Part of a small language model's weights: 27.6M parameters, a variant of Adam for these matrices.
MLP neurons of a small language model. Each row is named by its layer, matrix (up: input weights) and neuron, and shows model dimensions 32-287. Each number is 128 + 24 x the weight over its row's rms, rounded and kept within 0 to 255. Numbers have three digits each.
Before each neuron's rows, "fires after" lists the tokens most often just before its 100 highest values on Wikipedia text that the model never trained on.

fires after: "9", "8", "6", "0", "5", "1"
L8.up225:111120146096099145093137195154162143110166157188114151145165130099138131157181127141177143122162125120145115084138142115130129137100103144128124132106104144124114133130122122127125157083113166128159129112127143146120116147124149129132085108095140124144156108115107128118125111150155137118113132129127083135153144131145110116137146159177111106110113146146125147152115131130133125137173136142101117142084123144137132106155088106140124176149150122105082134123164172115115104126123107112158094105107138121112141133150126102120164136109099142141117184103120163104142131110099094135119120158148117114134087107097127113079151087114116166119102132162082150179118133153196123130117164109127173120087121183112109117108131125135159106130124110098140128064152074132129116145095117

fires after: "8", "6", "7", "5", "4"
L2.up905:168127096098147101136164159136113142136133094087131137109156064104164155137100101129109143105122137158154111114152098130124135120097135153148123122170170129127127121227146112127131140160122150135125095142151143148157125149089123128129096118140149094140163146111091132110095133164136160139094159125140146122158114075140124160133113153081106114127149118098163134130105162104122159124142149160111148152114152151148146123127120120116150172107118126118123114136152133095121118086111127092156131116129109145099133139161127124133094140132109152138150101146118161133116127097112141135112133164129145074112156138084122084157145064100141133115122114159109168113123089132100133121154188103112155138110109125126151136144148122112089136079152151157148154126125122140114112150080138

fires after: ",", "3", "6", "5", "2", "0"
L8.up438:142180104110141117151161156135131189118118130148152087107175107127128147077150114110158144139076122124112096116114133101106123158161159103181098114114116118129112153149150082085118124116147150102087114114126127152128128099134158136149120131130145090092134116152096132148113092146124165180130133143116137124158149101168129121094113130098140142095135106145115130134111121110154154121118106135127088122110136129137143132136098106099126158164134143114102121156143172117171099064144107139107159143139128128163094149141160153175150133162090143133123144123089148121114122153164107157099170169134101124132127152124144093094156094112125142124106130134114127119135141127103152158113086137096115155141169139096135147125138133087079114149124115114121116062134101143109154159131140

fires after: " ", " the", " (", "-"
L11.up39:137166117121144122144151117100108109142136122129138087093130132147169122126120138135122144146092113124130136139167152171132150113166164134112152098114144076118120174156110141115124122133130080129113130130097151104080091113116111117130119107130138127114102143119113165099167111095120106096137129147147136130142144123160090136166105125123115122107093125147120090090134159134135164133113138135112179115111135121089111153132086112135120117123136136108126139159118123146191119129108154144102124111101142158177133098133065151121129141146097129146121160127103104126110055125148189138129168153123113128125151119083121127110177086049115076104167126105133174095120147164132107134142120119144127094085106148132130126142100125104146137138133124137115089094116174132135090119101148

fires after: ",", "8", "7", "2"
L8.up1064:108117106093145145098107153137119182111119103141133143129108096144118154081139080123151150130114114158143086120136151151123145193114142086106144130145109106114144174144147100101208145143093105110072107159148134157108141129115131084084113130110188080112150149138135133147079125152110158133132151149104140096140083108193115143159122149117108142143140096174129118130131140109137156083169133108114128129152132140140130125132126108123137132188131144091084130136117131106131104069132115105120152128144089125159152141100132113145113117112089155131129106116123113135109117119149122147140166137146126098152134145129110146083136106136157155132145076116078090154161109123138137145128134107095126171152129149090137138104147095109115148138145111108131130140144127143108077160127102

fires after: "1", "–", " ", " \"", "9", " ("
L2.up569:137105148143100143122137096169095127144135079123145111097123111127137152154122114103113165124097160132100159125120080172127157113133150130154101149091119148124153164162138139118114157122183096152115129137153135090092141087093104148143112130115106139154077173158118129121138126144107124173126123152116084150183139109178116103119112136159088114093083172155148089134162137159140113121111081067131123112159117096116128173119082113118114106135164115135126109152147129154122123106145126112175168133091123133116125123161107132113128174122104113169139125159137107152093075128122140110118143167158122091146117145069156101144168092121160116157156089169125121138143149114073155107124138096104076143156088114144115087111121150120130149129108112132142151148141126103104110132119109

fires after: "0", "1", "4", "5", "3"
L8.up323:105122139158104153100147132156123140096173112080144174146084096151149139159127108135075158142138146146162114083155129178112121107107132126133149119133095127134100132133112130144122118117112151116121129103124179131128101107105108143137107110100119097122136113118057113105136117156125140099108144139135108141161100106116093136158142141136136142075097132164139132101160139125155136105138132144120147111138135102135119135131136133142134112111098108127104128121161104164107116127172158125141112095148130138147141127129087123136177143132161095132104105121087087115124138114115090153112128149192161090138110121138135128153190114103141118126146142103132075148072143165117118127119136119142103141078125142171158156137093142094154144096144157164156166131117139153102118109180131

fires after: "0", "″W", "5", "7", "6", "4"
L8.up820:137118091126111163103115133161133155102174137122172096157091162138105159176135123120148139137112154118103144158160083152127133176126153143069123110108123142138132118156122123111084114095111150092104111116144159154170115154130130159130107138138124088147133138096078088152136145147130163134131130150108144210093127117150102118091114160135128114094156098122115097155111116147126146122146121142130139107111123125159157104106125129141128139152091132116088161125114139158132112100110095120109113132111122085121180134153144129121199142099117116137130150115147137105118132108107163144154162149149116119098152097105138130133177080113116147086114158115109133112107149124147221162124169123143129140096135175131111126136165119149136101121096124150128118115166150159141133160141104

fires after: " ", " |", " (", " a"
L8.up811:136146109092102184120121137164090110123114149097125152138134106160140144094168089114128127121075082104091142120142178164120081142159101095165159139128130082159137149161158131104141155128098095143119158144115102144085105116142125100120126102132108118075120133107118180112147126145084136129182128125135136108126159091166127123145136154122099140087111127114147133141150176135137113084164118133137118147193134119137135122121093120103094118166150150080127159132153090119179141140133139085102160160143121150135122112103105122123133124145123114143132132111115103129135091106136137120110172156094112152126124135114107151117121073091130104139093119117095114176110154141164120132117143129129164102117113147121128126133125161130149130124143094111139100129126118154133094099112143

fires after: "1", " (", "2", "3", " ", "8"
L6.up661:142137099103140114095178131130112145120093126097115135126131115148133112167108094109111139094139099141136124109120184164086151144152140114121097146118134144116128150145126120097136121106154128151137172148134117172119123116128125075124141121098127148125109136166109093140140154139134161119134136129114087141171122134149107131112123165131108140113124156108098089133089131140109132122162092142099126158148106130113150150141109153094153167151117167108126129103122151183169129121172128161109179116116095140168151089128117129168156118139109147151146132135107138142107067102170146170086157150152111112119147172110070157159164078096097114149113122164063101135123135121189128154142130148125108103097119165147116135106156122132138108115162171123124134068110126100116108098161111